{
  "n_layer": 11,
  "norm_place": "pre",
  "qk_norm": true,
  "lr": 0.00221,
  "schedule": "wsd",
  "batch_tokens": 131072,
  "doc_mask": true
}
MLP neurons of a small language model. Each row is named by its layer, matrix (gate and up: input weights) and neuron, and shows model dimensions 16-207. Each number is 500 + 50 x the weight over its row's rms, rounded and kept within 0 to 999. Numbers have three digits each. A neuron's up and down rows have the sign that makes its largest values positive.
After each neuron's rows, "fires after" lists the tokens most often just before its 100 highest values on Wikipedia text that the model never trained on.

L2.gate742:553505476614455365472519535566603465418478413465466439469584500563558530375573607467492549412479523507505332489519521489465427509537535480527549430535531513492448563444531452476473469505537526464579422504556470433506427528497451426523548503510491552481479468480512560430480522433381559466458422524477476483513480446529488517496444433536523570563499532474517492503502536473581619459464494544550394549539408509410454494504461541496476506428537505581447462543565449466497466484520520614521517477536475496578544538616457484525599546493533505502552543541542470582595547564591466473
L2.up742:568580474446493489513533506546545502576538582373506536547556525414541535473539520526446498496489481517506424473474576403501514527499507490380456510502553531587477536404430536519482461428489478491510511537458441540601452547477567470462535537521486547475527594399509453548476593409514512476457437474466516510526546571431462535545478467478504555536438537466504549475569447482453478488445486488485532558515499523469491458487510547537505462557572507500580544551531516474510530448528484489497489497462385536481460472630506452515597534500471523628506551443466394571526590563497501487
fires after: "\n"

L2.gate693:538521460565546505407550569594436488491454482539632500450532454565601443473538464484469426409503512562513437584460486423402459494543462558509461521535463448410494538455523480539534477423575458564489468446429416449493460460557508556537457533464498448516473451424510519540485507544562423515464518613513560555428634452540502523484509407508512444474563471527474459469496462438408526542493525491523493543568530470436517559466472633520586491426534534504574482504504436448510447560527445572529391521392432460476510587568511500481482529406503440608528541520518475477550555540507453601
L2.up693:596468467510495462438515509519470459604590486540417565450576533494455514513511518476390580514453537509612508468584483471505552485518411449553451588433534469410456489417451519510451491572484581521492501558437434473514508469533529530408531591501560522518507490441498531484432485439497609391536464517489596571625476578447494446491553482518498488514446521521506501438457455467558550446477565426526548475471520437524645540515565528515480589559511592483569600497421510567593543481510440552527482524446471412447490545477472480476396475522518541477477508470391528444567505570457491519
fires after: "\n", ".", " D", " d", "d"

L6.gate860:518592576439582483481525481527512497505483454509459560556462401558497451501445503480409468445531513547506507457524506542401504556568415483439542574436567488496548530478511424479493518402619517510504485526489547557501493488542411542573506492533446493544560451475449505425523408497484565473528559492537477455610527514420466455419458533539575428481457410487480385475461489526496535534587477495480474524438520485507428541467454410478574556531548492546458505551517520561470387481425454431476404453511507475502573468578455538533528394493487463559537420478443473487499467476467431566
L6.up860:584437567501489509606408541534590563492548554463571451450504414550579476429516510499453491482501464544451416435602491496422458571567502451492451396466435518607533460525551487562457466522399454533449545442549492426498495521560499543462511459479591512530533409444492459512449522584559531427510548438470392503622556471492489504522494487545473413442475445474591505523543376536507493475517414410470403542455391615461576467522496506491523485510464384403559431519429564526502512455489508460480434428454470501464526511442450493515506591466564551542493506503479485514492513453517522639
fires after: " at", " At", " the", "At"

L2.gate808:539479536469522542516533435375520505499582545541503441546451441450527506519564439548475437502520413601486427428516475568585523524444534519496541567538481476497563459520508462503527466492511538516486470476485449616508492538505430510458462478446457491484550412499508556530529551532549417446451495438578492541550529533493450476516463479545573531430414540556465572582538419487561479468498441395376476544456509442503573512478512492475545524521616573542439607540512497491621586423433423510497453426542509476570513468417481444430473454491440447491581471551581504507421510490500458488
L2.up808:532563434537572510612553485455443621506552457465523491454510487477428477520523517547522578480607508475459593525406448462600558484510542479583493517432478486450406536488435558492547587485482565472468512497475520508456530427494412486462348473502484507479582447510512531486504481529534608552502470614482540533411549522501443490519431530418552554504498462504476523476533520520482498502571526552483459475443442551520545576506575479564479512543498505533540515487486328557510441481464467556406450417465462540477531458492482474489456508495551472522460484500496550411564500485511448431
fires after: "S", " M", "-", "ats", "M", " s"

L5.gate835:619572603426416375436534438553463513539500508545670505433510499505542520547515527457523568551510528529472538528560523516450498505456472482522570488594437451478482501548468515433426485501490582526568439485468464448607460428509422361476468451520433549449493425565455503492458596510468553491490523508489578533468540482532523496382511442509503479481545503587502589534540447477536479489399564545491535522521457504403462525466503547461457493596557539524533515502499563548458540488553599554483483438494540424575554514528404621484488436510465421572464495510514492552542505573477505498
L5.up835:562483495519520536429513559500552584533508480507436488576405551446536470508528442445422598439560455547468595481502503399530456476536560492496475497581451454515441521448480503579515518498444457510382580461488567514455397504496446552445492534555379623539543520568410441536537525492402591530387515471436496484532447386506479458513528460542532464497439464505449554543541531454553516526538503428508537537520492513461380420485396399581420556471527495431482438571508500590549467466498510544525467462462439596585537452574504480534460528495492522559604513508466540497437412436544500461
fires after: "\n", " Y", " Sh", "=="

L5.gate279:597506595479557535548533509546603549585564406540543428442580487417505482575497500487518501495493457453463551488566496487442498494520491406520500500405463462470518610567625396488534525524494423544491537582472491563421484478503496482392444527648475520466530500496431502585502398477544484435561520491457503511583482570523401470454494565577484599504515526459521414491592461515538451584487457491563519561564566565467442411489529537503448545519504509485529405436522554502525531440440421508429462553497515485515531553479485470480474534473483425437444450458466443586537426542474475494
L5.up279:597538511522567504380464519445517468522568542520525438408457420535553493490567498611469447498503496450508524450503551445359465528562459513570487379476525540549555513492469401472551477551451473496451521450589467564545504589471561488480480430502500538527511495455501614427482584497445497494419552492465489465543568517626491503585452443521566424471526493443479505429430433525511449479440454576450470500452539470491446580525569513533549505468433375497490450577444434482500504487479537526514444602495491525478496473562451492461488474432530441490513445579538500538460472537436548409
fires after: " the", "s", " first"

L5.gate228:459576484566507534534542473515510486562588575562524457474455489452515561491534532510448471512469490520530542541450454542514494648401402452502500551420509511493572514515546407600510565452578465522561445441533463508501579498551491534454524467564504454524472531438562545453491502541532467504573480547470493556513500511568517475410508548491466623498370563453460605591541537498569416436507514494568404465505492499565519502438513387600518452495538470444467573515496526511568533471502465502452377569511511498568462488532541537468500449551557499497553419499552541543404523479575525503
L5.up228:560492517555536452420468502437625515514452552479471515363547469484443517549550462604439485544514508518538535507537494464361537418564557459467514545528464570410485476422550459521418552505511402610430559499515516526517476402528439438520462516529449439553481510481517466546464474565546560467485565485506456541556492510532472572515443492472512552535518555509437567453516601499454500588517528408468504598533548468463536403505430541471453467564609442422556486553468496465557539619442506591518490558472605443562501490570447425540487501479526396458468508466524451499523523566528443437
fires after: " the"

L6.gate206:522546543407471412505503545497525492620566359516480470465519531503485586526481457502513536526479535452510483472464482533459561493507442478565544466483480499553612474569546496532429578501526477465552495471509495537573527547483433399518446482477438492437523500351451522566405454457482490536507513503486465404462504592518493561417584552670448520429484577462495544490526501407560521494484439521519422476517557552498472519500572499488465493614471388599570449435475370422478484448435464511546435430553545629528417527520432499437565385539600462487433527457510543561491491549512515564
L6.up206:615454623493498495446457403595558510392470510494516439465479454556515444574527451535425534453529590550613603513569524484384446546440535418535466506495530495418476437585466527560508500523533501538530500483561422454504523531542482446543447515562392534456429490512394442578583527544447552472402576541588496491539530491547480546562531580543453491519535484437521433432554447374513538537501481418519498566597482414497474491449574452385478499553507582524542517563481495438554435440498559514500443548551469557491476468499405520474502469463446502383515514499524536498546547439576483540
fires after: " the", "'", " The", "The", ",", " was"

L2.gate712:508538456520537476387465531467499439540572496526508491419509529534478526497462474490385525511581457561495396560533535498481471440540588508573594483551504498495537556538452492558542554551517527449458452543489531484572432465501494467538523567498526565553517470442439567452470540503547504479482414527502577455522492486511516625497516495567489570515506497449477519408532505507531593381517418488445555519576461588545516534629577472510459442595538484507584491481389464525491473458463590499412458490528559522444551458460544541509510594496492516538501484576507451505519436512412469520
L2.up712:560546485480416583435442479457577482511551460517417581422492486542498530398394619532496597526460428521448607587530489457513516414482550446424517519495454506498475437491448539528412459438601477468446532475447394473570486565447469389453567461461493532507534616442539383496578491495487506540453558526481462532476457485488482522487495523460534482591445551514521450522501537569477588554431473492522501515474540472526577441480488514565564561472576521462406510486533523422544520601495517416522527416514456564508518513536536520601611524530476447463516478499418527586469473436465553517
fires after: "\n", " (", " \"", "==", "==="

L2.gate121:542504477489453503500567538393426434438497503494524483377518445484512488538546456544520502475561525478404468483470576556502498460527503553489583540559506527436502497488483396425416562422522543587469411488527563534374453520526558498476560456444494552474362519475440571507598494550437505528499429557523508493518463410403573516515398433497443442466472593505608597423560506447441525465542470516511531538542479494410526499502554528631516503494574515499507490509538468514506474412424505515612548491508471448474492538570408530464495581450561491574464553573515493534479543549491478439
L2.up121:524532569472467465566432490464594605562518471536398469533505501519470504445566499492530479503519521491413534534630470538464461501492412602478554441482561499606418639514528425398420557464584491476594463484508491555464480476561547449550578563437491559522470479467426573508520634562562574469526474446593532541468519579503539542544496507419493523548547573460464562474489468600496586417493532576466429589506528610449457497514545507536548447516443496554482509476469557521427518388546491505545505548488547622600521479498486442499524473410450429515436488507544457492504533521601543449
fires after: "\n"

L6.gate414:497424474580537510452534488495502527593516599482491480515471457478574522473498533473481538370504549529520499515448484523474484551498381501557440513511496502517467514511495377540431439473548511544462499523597485488572546549410444438525404426500485484498464567358527584486546445499442370421571465502562478526531503546497505550453424476539547545487553481454482519533487520454513508489502526465489510482485500431600491484462450384478524516496499559456546539563464540488527512442501388454433522450454594495533445588541507606416477461549527571591451477401460520554527492510557380399
L6.up414:444480548473448500530477483451498542423532477464449580509548486579450519499543617445482445537456565620466495627380550475495485518432442445514521572450500582530566498586583553514489511597484486461486556477542435489551456562475511381493508536595483484488548434521410477482503603528585581515445524465506506520503561515488515588456522431427551525561500510446456502466605482468449544525540424449545636500554444394578519486469485551494536432507496488556506526480511483556433511470466465449406531444530467412522508592520479560528467614462450464457543534463522503534463516539521414394
fires after: " the", " his", " The"

L2.gate819:482480553418494416443453519502440578445470419506436578534533518543445466561524425475461516548478564479423492451571495456543523488379470473485542579504483473478538540493520422531411505445617522530459542457483534401488462443450502516512579460519407584449485519466347574475538465460400574460519542612407532514477393555446501449494476551597611451484459509454491494564451490513598515432604470508460533547491405559501478503544396460501483565496423503523507413481455543520517497460502491541492506443501534506534456545492524619539496500525515511506475630545488490451530503486518513579
L2.up819:426581461581483418562498575472480516489472513445359415446507445575423518532480450461468502546456417506411509477513441508545487572558487505386491424478489560422401445422589491539526503418525592557472490491493580511459511479455462536534555430621500506455519473524587413611503412437492539500492515459456522583540463565483497521468507544511443539582480528484384504503510455484579508407480515494531511527443430495555500514456570595531579438519513468524543513472500487554528652486486512538453499480523508499457506472456462457529455487524438534472423548444502413486565421523522446554
fires after: " |", " expl", "emb", " due"

L6.gate554:463566485510503492443494573556517375580533432489448502620495514482486491499488473417496558546535539436492490508487468395519488490480501490592611484479490480384478454512530561488530533450525450492553523513532471525467439423486574475565537494561494572383496545425502519566497564492514442546513499542454542436473510515465481400499415495534465525569535477584519424532499554396553593547446466518448527574485445512475410501469572476509495598421513564518519432396518507511440511534493548491427445495577511405630554420532488444446509521460451468522536537432514514601563399562507479467
L6.up554:536447476531522506448483481447546498639453537470482538417615537532456471443490552455489520536574502463448554462401615522440464461521431479526499495513528432557530537546477427581445507500471536457488429482589387511500449461443487545473511532456460506475649493458494539548440492408484511490417474450519509464373485500498519516423539507441472476416499540493517513437484448487477448425490496461469576508440486434457456571479502588471493610522527482568525505533493487510532537547528424455423533551580387549514587525460445506503430429432482493402589479577521472547505464533576517556
fires after: " ", "\n", "2", "1", "3", "4"

L2.gate699:558528528548546491570543464469440502539544555614508521540449464409529481535539458593419448491544461513416550487572451519553461491552480437470496505475551553473494496612553366457551459469626515494510544520497459565513465412544435602465483436459499501458520464495451543547477489479459534538526391475506466482563457516392450418477483461487527558568408512535503543461539516497524523486429512466551461521512499429525494455551539470497597576470596491483480439524482519482512536479452550533462508541521596591554476504547451429527516450544543541463584403493618455509583465431485503409
L2.up699:513494452514549497461518649443445561496516531552452485542489462560452525598529550488484511505600521458469579462532600462571510513504502519487537385454571620535509368441490427607496538487514564525476461470524466592483453419520516456429486505544483540572447488538490555546464527553430540528484518555546517504552478545538463458549434512488438432434425570496446555517489519553432463475570444465503521568565470453609548453535525489564459556489526444447536519512489513473465522520616539472490454445461540424521426493412443445467570442524478474507549461473580591476421556473500526599
fires after: " S", "S", " M", "M"

L5.gate977:559479505517490460500495597504510447560537435552556401465480455507490556575591555557522471562476560501514567571524442531517475511462564458452559579477502551486498372492537540496537520562462494544497583482599462516453475527581548455511487510524577541425525431476477556440449460547400500491552459473526487446556460540637535528495433466513558541535469513532456415479482521460491473482522535520501471624524499500563416383530512450496411500499526516430558455532538531446581454424421494620517470617488515547497495465557442459470559439548540461434557471428392570475449513475491508487
L5.up977:512451507458487529549472434528475557571473565562521391494478547493556433559519451524507480463501453525482535464541541605484508528557445482515547477459427478471534471450522471462393440517486517497548522522529483537483535529539460519436484653554534496498512471486502565559480564524399506520549590425427410523482498512608464595540518546403536504487513505399411568428601453532494504560548533419533500638547554519406526478509572515533438577450496567453519505571536499469551511475469499488547527467504531464396534526518420459417449489490483421470487501518458493466512509512504522555
fires after: " the", "s", "igg"